Weights of a small transformer language model.
Size: 15 layers, width 160, MLP 640 tanh GELU.
Architecture: LayerNorm before each block, tied embeddings.
Training: a variant of Muon for these matrices, 9907 steps.
MLP neurons of a small language model. Each row is named by its layer, matrix (up: input weights) and neuron, and shows model dimensions 32-159. Each number is 128 + 24 x the weight over its row's rms, rounded and kept within 0 to 255.
After each neuron's rows, "fires after" lists the tokens most often just before its 100 highest values on Wikipedia text that the model never trained on.

L5.up350 [108 160 139 155 140 119  98 150 136 141 117  97 136 157  78 168 171  95 125 106 107 149 135 169 114 159 114 135 113 145  86  90 162 112 132 132 143 125  80 126 102 124 181 159 100 119 157 169  99 141 137 113 127 113 143 116 137 137 170 137 168 132 145 143  92  98 116 109 150 170 117 119 146 141 114 133  99 112  77  90 159 120 105  92 138 105  98 127 135 154  81 144 118 147 156 116 135 141 170 133 178  91 125 145 124 109 121 122 138 165 142 121 114 120 167 110 132 133 150 173 134  91 100 132 112 131 123 187]
fires after: " 18", "19", " dec", "18", " 184", " 185"

L10.up158 [118 163 108 135 124 118 134 107 124 132 162 120 127 123 142 109 147 125 145 124 120 162 103 119 142 172 125 175 130  73 102  73 144 106 123  62 143 103 131 145 124 143 140 136 127 105 141 106 134 114 128 122 135 145 100 151 148  89 107 154 149 103 162 131 116 112 144 144  77 164 143 165 119 119 128 163 109 163 133 150  99  99 121 115 147 110 122 116 122 159  84 131 149 101 143 145 112 110  94 129 147 134 155 143 146 110 111 153  80 101 117 149 162 113 137 105 160 125 164 108  96 131 122 127 162 132 122 184]
fires after: "-", "|", " the"

L12.up51 [112 123 148 133 129 113 187 136 155  87 128 123 159 152  97 145 145 130 106  96 154  85 161 120 152 129 118  98 144 104 138 146 161 126 113 126 100 176  94 120 134 129 146 118 121  85 160 130 124  92 110 154 111  96 147 141 131 104 101  79 164 135 143 153 162 117 148 170 151 143 149  98 122 152 126 162 135 124 109  98 152 161 146 149 167 156 132 112 122 138 103 113 141 108 144 124 102 146  85 112 134  93 105  93 100 121 111 186  59 119  85 168  95 138 120 108 107 129 145 120 155  85 136 140 148 140 128 145]
fires after: " the", " a", " (", " in"

L7.up416 [199 115 138 137 122 112 135  92 127 145 130 122 149 123  75 166 120 118 115 123 129 129  98 169 128 154  98  69 141 149  78 180 120  93 114 136 119 182 104 115 100 153 143  84 122 101 125 127 102  88 107 145 127  80 148 123 159 127 123 109 108 148 130 107 133  52 171 118 111  70 147 118 105 121 130 144 142 145 153 141 153 134 146 139 134 109 133 122 146 155 119 135 144 142 148 152 160 110  90 133 134  89  89 119 112 129 143 132 134 164 129 147 151 141 106 116 135  93 144 183 133 130 181 105 122 147 112 161]
fires after: " the", " a"

L5.up92 [169 117 106 112 139 119 150  98 161 138  77 160 156 116 158  91 160 142 109 131 108  96 128 131 147 135 121 113  87 162 129 143  92 140 143 116 154 114 122 163 183 133 125 131 124 135 171 105 103 107 174 137 115 118  86 155 139 123  91 101 174 134 134  69 138 172 133 149 130 108 158 150 118 159 151 179 132 141 145 126 124 131  99  98 105 126 146 151 110  97  92 135 119 107 176 138 131 131 128 146 165 127 129 173 158 130 121 143 130 127 113 129 163 106 140  92 126 135  89 123 121 151 118 145 112 164  52 129]
fires after: ",", " of", " in"

L4.up76 [130 147 149 107 172 113 119 111 135 112 111 100 110 100  75 113 132 142 155 138  98 127 105 137 123 167 132 114 112 142  90 105 140 106 121 155 146 112 160 139 133 118 111 126 116 124 155 120  89 133 131 180 121 144 158 121 142 107 122 145 162 106 120 137 164 141 146 148 133 111 137 122 111 116 121 126 107 126 123  93 136 155 119 108 108 119 137  92 230 153 168  75 157  95  96 142 106 160  85 106 107 128 112 181 137 123 139 134 129 120 124 141 174  81 122 126 190 154 158 116 150 108 151 121 144 137 149  99]
fires after: " the", " a"

L3.up487 [ 87 129 148 127 159 114 148  97 130 105  73 127 110 117 121  91 128 129 143 112  97 119 120 151 143 140  81 105 106 121 118 156 150 107 120 105 137 135 104 145  88 167 103 110 168  52 108 129 134 124 147  94 114 117 128 131 121 146 145 140 182 102  99 144 120 123 144 146 143 128  96 133 135  82 139 133 133 132 108 108 132 106 110 127 155 125  99 137  94 134 152 158 128  69  91 169 142 125 146  87 162 155 131 176 128 144 129 158 147 148 177 119 166 172 104 127 179 106 137 125 138 112 125 164  98 103 148 157]
fires after: " No", " U", " M", " St", " J", " A"

L12.up479 [124 140 173 129 173 133 102  88 126 106 170 119 145 148 163 108 130 123 117 159 109 109 123 126 150 157 104 123 149 120 113 150 133 122 163 133 121 139 143 114 112 141 139 153  76 104  60 100 121 159 105 135 172 133  81 116 161 136 145 116 147 108 123 113  85 132 129 147 102 137 171 158 166 136  90 138 112 186 128  97 135 119 172  85 117 112 119 102 126 168  95 116 101 139 127 167 117 102 112 164 106 147  85 115 165 103 148 123 127 187 107 129 150 124 127  89 105 110 166 134 115 148 137 128 153 131 140 150]
fires after: " |", ",", ":", " in"

L3.up113 [180 147  94 115 127 119 120 123 111 123 124 110 161  88 155 125 114 108 168 155 126  91 146 129 116 194 120 108 138 134  97 139  86 136 110 135 157 107 123 129 135 174 141 131 115 137 139 173 106 135 141  74 133 154 108 150 133 139 133 117 126 150 112 128 160 123 125 118 167 147 138 152 162 157 135 133 108  89 145 123 118 131 121 176  94 155 117 156  87 134  91 159 131  97 127 134 143  94 133 116 150 144 118 160 162  98 133 174 116 127 135 134 150 121 113  71 133 178 129 120  94 140 144 145 125 132 129 159]
fires after: ",", " in", " of", " South", " Gu"

L12.up140 [107  79 159  82 178 140 140  92 103 114 132 114 157 168 102 137 123 121 140 130  91 107 110  87 145 140 137 147 135 127 101 142 115 110 121 118 124 103 128  99 104 146 105 113 118 113 107 152 112 104  85 142 178 150  99 118 157 112  95 143 134  99 134 106 116  97  99 130 191 141 170 150 104 130 151 155 112 169 152 131 111 122 133 150 150 155  78 139 104 135 107 129 106 164 122 134  90 133 162 140 108 158 111 140 129  82 135 116 120 118 159 140 114 126 111 200 114 147 154 162 147  92 117 106 115 149 148 130]
fires after: " |", ";", ":"

L12.up394 [179 109 144 108 152 135 152 121  95 140 175 136 122 157  87 128  94 144 147 136 109 120 160 135 124 134  83 156 179  96 108 155 125 144 118 101 138 117 169  65 120 129 150 131 150  97 167 131 149 103 106 105  98 144 122 113  50 124 117 168 129 149 109 147 112 110 124 115 137 130 121 158 121 166  96 120 123 118 125 111 116 112 136 135 127 153  83 109 144 116 101 155 105 133 112 128 129 126 141 154 103 108 145 113 140 113 127 117  97 154  72 141 119 116 167 106 144  92 126 131 135 109 119 121 134 179 163 108]
fires after: ",", " (", ".", "-", ":", " at"

L8.up634 [143 151 108  65 143 156 158 112 140  87  87 130  92 149 109  89 141  93 126  84  95 141 121 112 121  95 132 131 119 108 122 106 114 144 114 102 139 144 113 150 147 114 137 100  71 109 148  99 136 155 155 158 134 141 113 141 138 134 107 118 142 148 146 133 133 113 108  84 104 126 154 127 133 109 115  95  98 207 130  95 130 107 101 127 132 110 145 144 129 121 107 132 144 133 100 117 127 145 140 170 110  94 140 107 114 137 184 111  92 159 182 125 113 116 151 132 125 119 176 161  93 172 123 147 143 103 114 139]
fires after: " |", " 01"

L7.up184 [116 148 119  77 142 112 131 131 121 148 154 127  97 122 112 134 148  91 140 103 114 122 145 153  91 127  97  94 119 111 162 126 102 110 125 128 133 146 128 129 127 146 110 102 124 162 163 118 102 116 120 137 138  79 136 104 177 143 185 120 113 119 141 162 113 121 166 143  91  99 140 148 146  67 142 134 149 161 102  82 139 155 122 148 154 156 131 109 146 133 130  68 122 123 179 164 125 104 137 105 105 114 110 168 108 104 105 123  79 126 106 153 130 124 119 122 162 103 104 140 126 129 145  72 117 160 126 153]
fires after: " a", " the", " an", " obl"

L4.up379 [104 155 120 137 151 113 135 139 111 112 135 132 116 134 125 119 143 171 114  88 134 168  94 129 103 120  97 153 147 101 148 145 102 148 128 105 131 122 142 103 133 129 166 147 150 140 133 127 165 100 108 102 145  98 127 155 177 138 146 160  87 122 154  88  94 153 144 106 163 130 132 157 109 113 109 120 122 105  94 129 106 122 141 124 127 105  93 150 134 157 120 120 111  93 119 153 129  65 104 158 168 166 121 135 138 116 156 147  58 160 147 142 129 126 148  87 152 103 161 156  54  92 145 148 128 146 132 108]
fires after: "-", "|"

L4.up278 [137  89 121 108  84 141 113 157  79 146 118 140 154 166 140 129 130 106 136  86 151 112 116 111 141 150 130 164 120 140 130  96 135 124 122 157 126 126  95 154 107 129 150 110 135  90 119 134 130 139 140  93 110 130  88 165 108 114  99 152 143 118 106 147  70 121  76 136 184 141 118 137 104  94 162 111 179 136 164 155 136 137 172 135 146 157 112 112  95 112 133 159 139 132 103 138 141  79 129 159 125 114 132 153 111 108 123 107 164 167 125 125 138 191 120 152 109 156  92 116 119 137 156 156 167 117 129 111]
fires after: " |", "-", " •", ";", "|"

L3.up549 [106 104 119 131 125  90 156 135 122 116  95 102 122 145 187  88 145 109 165 110 137 140 128 166 161 105 137 166 132 138 130 145 133 102  45 110 123 108  90 137 121 129  91 148 164 109  96 140 146 127 136 124 142 127 137 152  89  84 108 162 144 132 127 127 158 133 145 111 125 119  97 128 115 101 147 148 123 149 110 126 121 131 117 129 152 138  86 141 157 128 137 127  70  83  81 149 128 132 160  88 112 167 127  88 139 126 108 159 195 172 134 162 140 137 107 104 148 147 128 140 123 125 171 135 126 107 120 154]
fires after: " No", " 0", " 2", " J", " L", " 1"

L4.up347 [116 140 139 153 138 118 119 154 120  79 106 157  94 145 161 137 139 122 170  73 120 156 196 173 125  87 121  99 115 133 160 168 128 100  86 101  94  94  88 115 121 108 157 121 168 141 121 141 141 122 130  91 145 133 111 102 138 121 114 164 117 184 156 117 125 192 127 154 123 134 141 130 159 110 163 122 159 120 100 127 151 103 200 138 132 132  98 101 119 106 129 140  84 107 149 135 124 139 155 114 125 117 118 121 128 104 152  87 107 135 103 123  85 162 118 126 134 116 135 117 121 129 133 106 113 147 126 119]
fires after: " \"", "-", " (", " un"

L3.up295 [ 84 119 111 128 160 135 115 127 118 135  87 107 108 136 164  80 129 106 132  99 113 108 146 117 141 119  90 133 140 121 114 162 140 144  87 119 105 116 103 137 100 161 113 139 191  72 124 130 126 134 126  81 151 113 123 138 125 111 147 150 156 135 109 118 125 123 145 115 143 164 117 141 123  91 160 160 126 131 116 129 114  98 142 166 136 116  99 106 103 130 160 181 130  81 101 162 121  99 154 104 136 196 173 155 162 154  96 147 132 120 203 156 143 138 115  98 151  93 130 145 113 118 127 143 113 131 144 153]
fires after: " U", " M", " J", " C", " D", " No"

L7.up517 [127 133 188 116 123 172 124 128 109 145 108 110 118 128 147 102 114 127 122 104 149 120 152 143 151  97  84 145 131 117 139 157 102 122  84  92 102 105 151 146 136 124 108  91 155 142 153 104 156 115 123 137  76 126 135 126 124 155  60 150 148 111  99 128 110 151  81 134 134 106 139 107 137 122 151 106 152 120 158 163  86 119 109 139 134 150 138 142 130 155 166 140  92 113 124  80 155 132 142 126 111 134 103 175 126 184 112 129 123 179 152 147  95 117 136  90 128 129 123 160 125 132 109 138  86 114 157 114]
fires after: " (", " Website", "\n\n", "/", "\n"

L4.up630 [103 203  81 135 165 153 108 179 124  95 116 148 129 163 126 112 156 141 126 126 128 147 111  89 106 133 145 115 141 101 127 118 126 131 124 102 147 135  85 114 140 164 164 167 104  78 149  91 158 121 106 128 120 145 141 160 203 126 152 121 100 128 153 108 117 126 139 128 118 124 123 149 123 108 107  74 122 133 157 134 132 131 143 144 136 113 105 162  84 125 148 122 101 124  80 122 118 120 122 144 137 140 133 157 154  94 153 152 110 118 162 108 153 158 133  87 144  92 139 138 102 172 114 129 127 105 148 142]
fires after: "|", "  ", "-"

L5.up166 [126 121 169 161 125 107 157 131 158 102  88  77 119 131 107 117 113 130 136 118 114 149 127 161 127 161 132 146 131 148 135 149 192 115 140 118 133 140 131 126 178 138 106 123 145 120 100 117 110 146 118 112 140  99 145 115 141 102  86 166 148 156 150 136 157 151 115  99 136 101 122 173 123 102 105 123 122 126  59 144 104  95 153 155 139 155  69 149 104 120 136  80  88 138  88 126 137 100 151 136  94 139 130 109 149  90 132 157 149 105 161 128  98 132  99 100 149 173 111 172 143 152 122 136 126  58 151 140]
fires after: " 1", "–", " I", " 2", " the", " O"

L3.up228 [154 103 132 108 155 160 128 154 126 117 128 122 126 151 157 170 106  94 123 133  89 107 106 156 158 127 110 115 105  96 121  91 139 109 155 129 123  78 108 177 123  97 156 120 114 154 129 109 150 152 114 130 164 112 162 126 147 113 136 156 152 103 127 143 106  92  97 168 148 125  98 107 108 116 163 148 161  96 137 166 180 146 132 124 157 133 130  77 159 104 139  98  75 142 155 108 127  65 147  92 108 140 149 104 105 142 138 167 100 118 178 145 153 146 133 146 141 128  94 115 115 143 135 155 130 168 158 171]
fires after: "-", "|", " •", " Total"

L3.up592 [152 128 126 101  95 144 156  85 129  85 165 117 114 156 157 159 115 104 130  98 140 127 109 164 111 115 135 134 101  96  81  88  68  92 133 113 136 116 158 139 128 122 106 130 126 113 148 156 127 178 167 108 128 123 160 101 101 125  77 104 165 117  98 113 126 122 118 113 125 163 115 126 128 100 148  78 155 145 125 130 161 144 125 133 168 114 157  95 160 152 121 155 122 115 164 131 152  90 152 131 165 159 130 163 144 108 134 148 126 140 143 137 100 115 137 115 196 123 100 147 113 128 106 125 138 130 151 152]
fires after: " |", "-", "|"

L4.up172 [112 121 109  94 135 100 103 133 158  95 131 140  98 142  87 143 105 156 132 106 133 157 144 137 125 177 109 146 143 125 130 155 176 129 115 148 129 147 129 143 142 216 103 103 143  88 124 126 118 131 130 152 116  84 158 133 144 160 131 110 136 119 104 159  97 130 169  65 151 118 136 181 132 127 127 120 159 174 135 114 116 148 158  93 142 154 115 129 135 125 108 119 134  91 142 145  72 101  94  94 122 126 116 155 111  99 114 134 122 145 136 131 147 138 112 111 122 106 161 145 123 128 129  85 138 130 164 140]
fires after: " the", " a", " an", " The"

L3.up572 [112 129  86  82 133 117 115 150 123 116 155  96 102 110 121 140 116 106 124 133 144 181 164 100 115  96  79  91 141  92 107 108 102  98 132 105 158 156 112 116 134 139 151 120 106 120 110 150  70 126 146 166 121 151 153 132 159 132 132 114 152 119 124 170 105 128 146 109 141 110 101 141 158 106 147 173 114 125 134 146 168 120 127 161 143 138 130 123 163 136 120  98 134 166  79 115 117  97 149 100  89 122 118 163 152 113 119 136 127  99 134 140 152 115 151 108 116 133 163 130  86 100  94 149 112  97 144 111]
fires after: " the", " his", " The", "The"

L7.up223 [112 120 119  87 111 167 123 128  88  64  97 173  89 176 152 121 140 136 137  97 161 122  80  87 107 105 118 142 120 135 139 134  97 101 164 101 154 123 127 114 155 137 125 148 114 125 135 149 142 135 108 135 177 156  96 124 156 161 118 112 131  82 128 126 133  91 146 118 151 127 114 141 137  98  83 132 118 137 146 118 134 126  82 162 145 148 103 118 119 160  87 142 129 110 137 105 116 133 119 129 101 109 149 168 141 133 168 143 134 113 119 146 158 147 125 119 113  92 166 135  95 177 170  99 170 145 152 124]
fires after: " |", " 1", " 0", " 2", "|"

L10.up135 [122 158 153 147 109 150 139 121 154 121 157  99 122 146 114 112 127 152  97 149  83 133 107 151 120 100 130 139 122  84 144 160 134  88 105 114  87 127 130 148 124 112 115 128 149 165 111 145 139 118 106 139  96 120 138  97 112 190 141 142 131 107 164 102 151 140 114 173 110 155  96 113  74 105 121  82 132 138 139 142 128 134 140 109 121 110  96 142 112 123  93 123  76 115 141 105  99 140 133 149  85 158 131  77 129 131 121 147 105 107  87 111 120 141  88 122 155 162 169 139 115 131 148 151 138 113 135 126]
fires after: " under", "co", " Website", "sl", "ni", "-"

L4.up392 [152 112 135 112 126 131 117 115 136 133 170  62 156 145 163 126 100 133 105  94  85 125 129 138  93  84 166 141 117 118 128 142 126 160 123 128 121 107 197 159 117 139 135 141 150 125 187 161 131 116 130 130 108 101 148 121 131 118 106 105 109 142 144  84 102 147 132 134 160 121 125 142 115 113 163 107  87 111 124 119  95 127 123 145 147  97 138  87 164 134 117 127  92 146 107 118 104 140 134 123 142 145 108 120 142 168 147 138 129 126 131 138  75 141 179 113 130 158 146 151 130  82 110 100 180 135 140 161]
fires after: "-", "=", "|", " |", ".", " of"

L12.up499 [102 151 119 146 150 131 138 163 153 114  96 121 162 105  89 129 141 115 184  95 120 110  98 123 131 112 133 141 139 118 102 138 142 147 143 132 114 157 114 104 117 136 114 142 133 125 105 132 139 135 107 121 156 138 152 128  58 179 115 122 154 125 103 105 167 121 173 150 129 139 122  95  87 130 177 123  85 128 140  87 125  98 156  92  88 125 129 127 156 146 155 126 134  93 135 123 120 175  92  69 110 154 110 152 151 151 114 148 107 119  98 137 148 174 175 132 124 100 163 170 155 114 101 168 126 101 159 145]
fires after: " |", "."

L7.up150 [143 126 114  93 139 112 141 126 124  72 113 139 168 148 112 127 109 138 149 121  61 127 126 139 127 111 115 132 145 185 126 143 103 134 111 116  99 102 128 106 116 152 121 167 106 144  95 144 125 150 124 104 135  84 164 128 131 116 111 115  96 136  99 133 106 165 158 160 143 124 143 141 142  92 183 131 151 104 135 110 125 146 151 112  98 119 121 147 155 151 159 151 130  74 153  95 108 142 157  93 151 103 118 127 166 171 131 117 135  76 166 160 108 115 141 166 159 139 146 123 115  83 129 131  77 125 137 144]
fires after: ".", "\n\n", " (", " \"", "\n"

L10.up628 [157 138 147 147 108 126 149 169 102 104 208 142 106  95 108 127 106 173 122 129 102 149 143 134 128 126 138 153  98 150 132 155 149 137 153 102 117 147 152 115 135 127 103 124 171 131 126 112 139  90  88 132 149 105  89 110  97 134 153 124 109 149 114 134  99 105 126 115 133  93 137 121  99 139 103 117  73 139 117 177 134 151 163 137 100 128 109 136 126 123 131 155 107 180 109 108 124  88 139 151 110 129 116  95 143  98 160 124 120 212 104 111 110 149 141 128 140 129 150 108 134 141 104  85 167 145 121 148]
fires after: ",", ".", " Do", " Back"

L10.up208 [112 129 180 129 107 109 125 121 139 150  85 124 134 112 158 140 141 148 136 107 108  90 128 170  92 160 114 121  93 136  76 156 126  75 143 106 130 112 146 164 147 197 132 136 122 174 154 114 118 122 134 130  87 116 112 134 167 105 108 128 120 165 104  91 177 175 141 158 134 173 118 157 109 129 102 129 109 111 155 122 145 115 141 115 137 190 146 131 120 126 120  90 124 151 128 125 122 152 137 139 153  94 154 126 131 114  84 152 109 113 121  95 122 108 110 112 117 164 130 167 121 125 147 145  70 103 118 156]
fires after: "\n", "\n\n", " in", " to", ")", "|"

L8.up152 [ 75 136 153  87 126  96  95 127 117 139 146 117 100 111 121 128 126 144 104 121 100 123 134 136 114 146 116  85 147 137 187 120 144 125 112 115 110 166 137 144 134 161  89 157 124 143 138 151 131 116 153 148 140  86 156 114 126 162 175 104 130 114  96 154 103  98 172 150 114 135 163 160 150 118  99 125 133 125 106 126 132 119 122  94 163 131 126 123 136 169 106 117 145 169 142 172 125 140 159 115 108 100 121 170  99 121 127 141  47 121 124 124 114  94 151 137 132 120 113 133 140 141 167 100 114 117 126 145]
fires after: " the", " a", " The", "The", " an", "s"

L3.up393 [104 154 121  86  68 138 149 113 118 127 156  88  85 142 144 139 130 145 120 125 151 144 122 152  99 119 149 109 130 130 127 107 134 141 133 135 132 115 106 127 132 134 118 121  83 141 151 118  90 135 131 109 122 111 146 116 139  84 120 145 127 140 170 146  94 134 121 136 169  84 116 167 147 135 152 134 149 157 102  85 111 148  84 159 143 192 128 138 170 166 139  64 139 162 103 134 154 114 122 134 111 139 116 158  95 107 191 126 116 107 115 135 144 124 137  99 157 115 131  89 109  96 115 119 111 112 104 120]
fires after: " the", " his", " The", "The"

L8.up387 [129 111 113 120 173 135 133 107  93 140 106 116 144 174 134 133 177 137 104 103 159 119 183 129 134 138  95 130 120  86 121 108 127 122 109 122 163 173 114 179 107 168 156 141 136 114 123 113 151 133 142  91 128 171 121 168 126 110 113 148 129 131 135 136  64 138  90 138  88 153 108 116 109 140 102 134 154 138 120 128 105 139 136 128 146 131  73 178 109 138 150 110 132 109 161 172 100 119 141 145 112 128 134 125 138  82 156 176 137 113 138 123 120 157  78 136 117 140 108 164 141 107  88 157 128 149 118 108]
fires after: "-", " ±", " Votes", " No", " |"

L3.up629 [195 102 100 180 126 141 124  94 146 115  94 123 171  85 158 126 114 111 179 140 158 127 152 148 129 135 128  88 133 134  71 155 100 154  94 147 103 127 117 106 159 144 140 128  73 103 129 127 141 112 130 130  98 114 155 129 145 106 127 121 148 158 181  66 124 134 169 152 145 118 123 141 156 186 136 125 158 119 131 169 113 108 128  97 120 150 123 150  92  78  99 117 130 137 116 103 144 102 132 143 160 128 156 137 157  93 152  91  78 137 123 132 155 126 161 156 130 135 123 126 127 171 125 107 116 120 158 123]
fires after: ",", " in", ":", " of", " Northern"

L8.up433 [166 126 182 146 167 144 151 129 150 130 178 175 144 106 108 193  96 133 154 110  89 116 140 128 117  87 102 113 153 134 108 122 112 124 118 139 119 114 133  69 140 116 130 118 126 147 121 135 130 103 168 123 153 124 154 133  98 135 128 171 112 134 117 116  78 155  73 121 113 130  74 130 104 102 144 146 163 155 165 126 112 138 123 136 124 149 169  98 121 108 190 104 132 133 109 121 107 137 124 129 107 147 145 156 105 177 137 115  89 117  88 127 143 135 143 154 124 124 182 156 121 108 142 119 120 125 109 125]
fires after: "-", " un", " \"", " ("

L12.up65 [107 112 111 136 139 164 143 142 129 116 150 138 146 148 111 132 122 150 137  87 127 120 119 135 138 158 119 147 111 123 121  95 136 122  74 127 114 157 148  94 118 103  97 180 148 108 128  91 119 127 114 122 119  96 130  95  57 102 129 123 160 155 123 110  95 110 150 127 168 140 135 120 175 150 122 148 117 161 150 159 138 119 133 106 105 145 108 133 127 149 135 122 171 152 101 133 133 152 137 132 138  93  86 129 125 179 139  75  91 126 161 107 101 152 153 122 130 118 149 188 142 100 107 146 148 121 116 113]
fires after: " |", ",", ".", ":", ";"

L8.up558 [126 127 119 121 172  88 130 102 121 141 119 104 132 117 114 154 103 111  86 115 109  90 148 139 156 161  93 134 151 146  71 134 109  93 119 140 183 102 133 152 138 117 125 127 120 103 127 105  88 133 150 109 142 120 113 115 162 175  99 120 171 102 110  74 160 124 133 153 100 137 156 123 142 182 128 140  80 117 128 101 118 150 126 120  68 144 144 137 125 125 119 174  98 117 147 109 155 130 113  98 109  86 112 159 115 113 155 121 126 139 141 149 141 100  97 105  96 151 127 160 149 109 117 145 132 163  81 174]
fires after: ",", " in", " the", " 18", "In", " 17"

L12.up467 [131  76 162 158 117 172 128 168 107 113 161 123 149 130 133 107 146 167 140 116 106  96 161 129 136 128 117 146 143 167 118 165 122 127 118 138 135 141  88 107 138 175 118 139 158 121 160 164  94 129  97 123 109 126  97 100  91 113 102  93 125 135 140 120  79 144 119 120 125  76 111 133 104 170 140 120 135 158  88 131  70 153 150 158 145 169 122 140 116 109 144 101 104 147 112 114 130 126 107 123 147 119 170 164  83 123 133 153 146 136 121 148 110 139 115 124 147  78 113 155 130 150 186 163 129 126 119 142]
fires after: ",", "′", " (", " every"

L5.up598 [ 87 140 170 117 105 100 119 147  66 141 118 120  89  92 113 172 116 164 119 121 113 130 161 155 131 159  69  98 145 106 134 146 126 137  84 120 102 139 108 139  87 154 169 112 173  83  88 114 145 164 125 146 149 107 183 130  93 113 133 133 145 100 119 154 112 112 126 136 140 118 110 171 118 128 186 125 125 115  87  84 125 132 147 123 108 154  97 129 142 113 116 124 147 132 114 190 115 137 118 115 121 151 124  90 117 156 148 132 141 131 140 107 154 114 135 134 101 153 150 157 155 106 122 134 137 100 118 178]
fires after: "'", " the", " a", " The"

L3.up451 [139 131 158 125 155 167  73 128 128 113 138 131  93 157  82 105 166 147  93 139 156  95 122 149 116 158 139 126  97 162 101 162 100 102 122 121 116 160  84 124 153 149 113 145 155  97 107 120 134 122 112 147 127 135  94 125 149 161 163 100 136 132 124 176 130 109 151 141 101 122  93 147 110 131  82 172 133 138 103 122 135 152 175 117 140 123 119 116 115  99 107 128 156 104 136 116  98 126 153 120 138 131  83 167 109 140 127 189 112 136 127 120 139 144 163 135 129 142 112 136 119  72 167 132 107 140 159 155]
fires after: " the", " an", " a"

L7.up402 [130 122  93 107 145 118 141 115 151  75 127 128 112 127  85 116 100 133 110 112 126 114 102 109 129 148  96 160 154 146 109 155 146 136 111  78 124 146 145 157 112 164 170 112  96 136 114 159 121 137  67 140 146 115 140 125 145 119 137 150 123 157 118 164 121 135 131 127 150 137 111 153 156 107 117 124 194 136 109 103 113 161 117 135 132  83 133 120 166 145 124 170 117 114 147 126  97  93 131 132 146 116  87 126 115  98 101 105 138 132  97 161 100 135  99 126 152 137 185 131 137  80 110  96 153 119 117 154]
fires after: " the", " his", "s", " a"

L4.up389 [119 155 117 124 129 128 117 161 118 123 150 136 165 133 125 130 124 156 158 133 137 132 125  94 123  93 100 132 138  87 159 175 166 145 118 123 108 120 105 132  84 124 154 130  90 131 129 114 138  87 114  98 142 154 160 130 179 132 130 152 117 154 163 105 123 166 117 136 115 129 141 137  85 121  96  93 117 158 131 117 145 110 198 147 133 104  68 127 151 111 107 111  95 157 157 187 115  87 127 152 101 104 136 100 139 118 132 172  84 110 110 119 142 158 102 133 157  82 149 148 110 100 130 124 146 118 140 139]
fires after: "-", "  "

L3.up202 [ 67 100 131 110 144 119 126 184 144 118 118 147 159 164 142 100 121 161 122 165  82 151 138  95 135 141 112 121 157 108  95 144 115 157 153 154 131 139 130 127 139 103 128 140 162 153 152 115 122 144 137 138 140 151 116 108 181 115 141 142 106 146 154 125  98 123 110 133  93 107 110 149  74 113 116 134 121 151 155  81 137 119 138 137 115 177  83 127 148 142 103 113 152 107 102 146 143 151 111 145 121 135 118 122  99 179 183 156 115  90 138 151 118 135 155 149 137  95 133 160 128 102 101 112 104  74  92 107]
fires after: "-", " \""

L7.up153 [148 157 144  68 158 114 171 113 113 113 119 121 109 142 117  94 107 132 115 131 128 158 174  98 104 130 138 120 126 151 134 149  98 139 111  89 139 132 189  77 132 104  98 116 103  92 133 150 143 154 151 128 139 129  96  80 158 135  92 123 135 119 110 119 104  79  97 138 138 145 134 163 120 113 136 103  86 149 193 123 135 152 126 153 105 140 143 111 138 134 130 135  93 116 105 141  90 118 140 171 137 153 121 157 153 174 162 123 146 148 138 148 140 105 147  90 116 110 150 167 123 110 103 112 123 127 143 123]
fires after: " |", " ("

L7.up450 [119 121 138 103 129 129  85 110 103 155  72  96 172 135 141 146  97 103 141 130 147 117 178 139 103 137 132 120 109 124 160  99 130  70 153 108 131 106 140 162 139 110 125 116 125 111 137 139 152 143 144 105 106 129 100 113 150 122 110 171 148 132 125 135  66 129 105 118 163 168 102 149 147 113 141 105 140 132 127 151 154 151 144 101 142  93 119 137 160 122 159 132 102 144 133 115 124  90 185 150 146 108  98 145 160 109 163 165 110 101 128 121 100 162 144  81 160 154 135 174 118 106 108 156  99 142 153 127]
fires after: "-", "–", "19"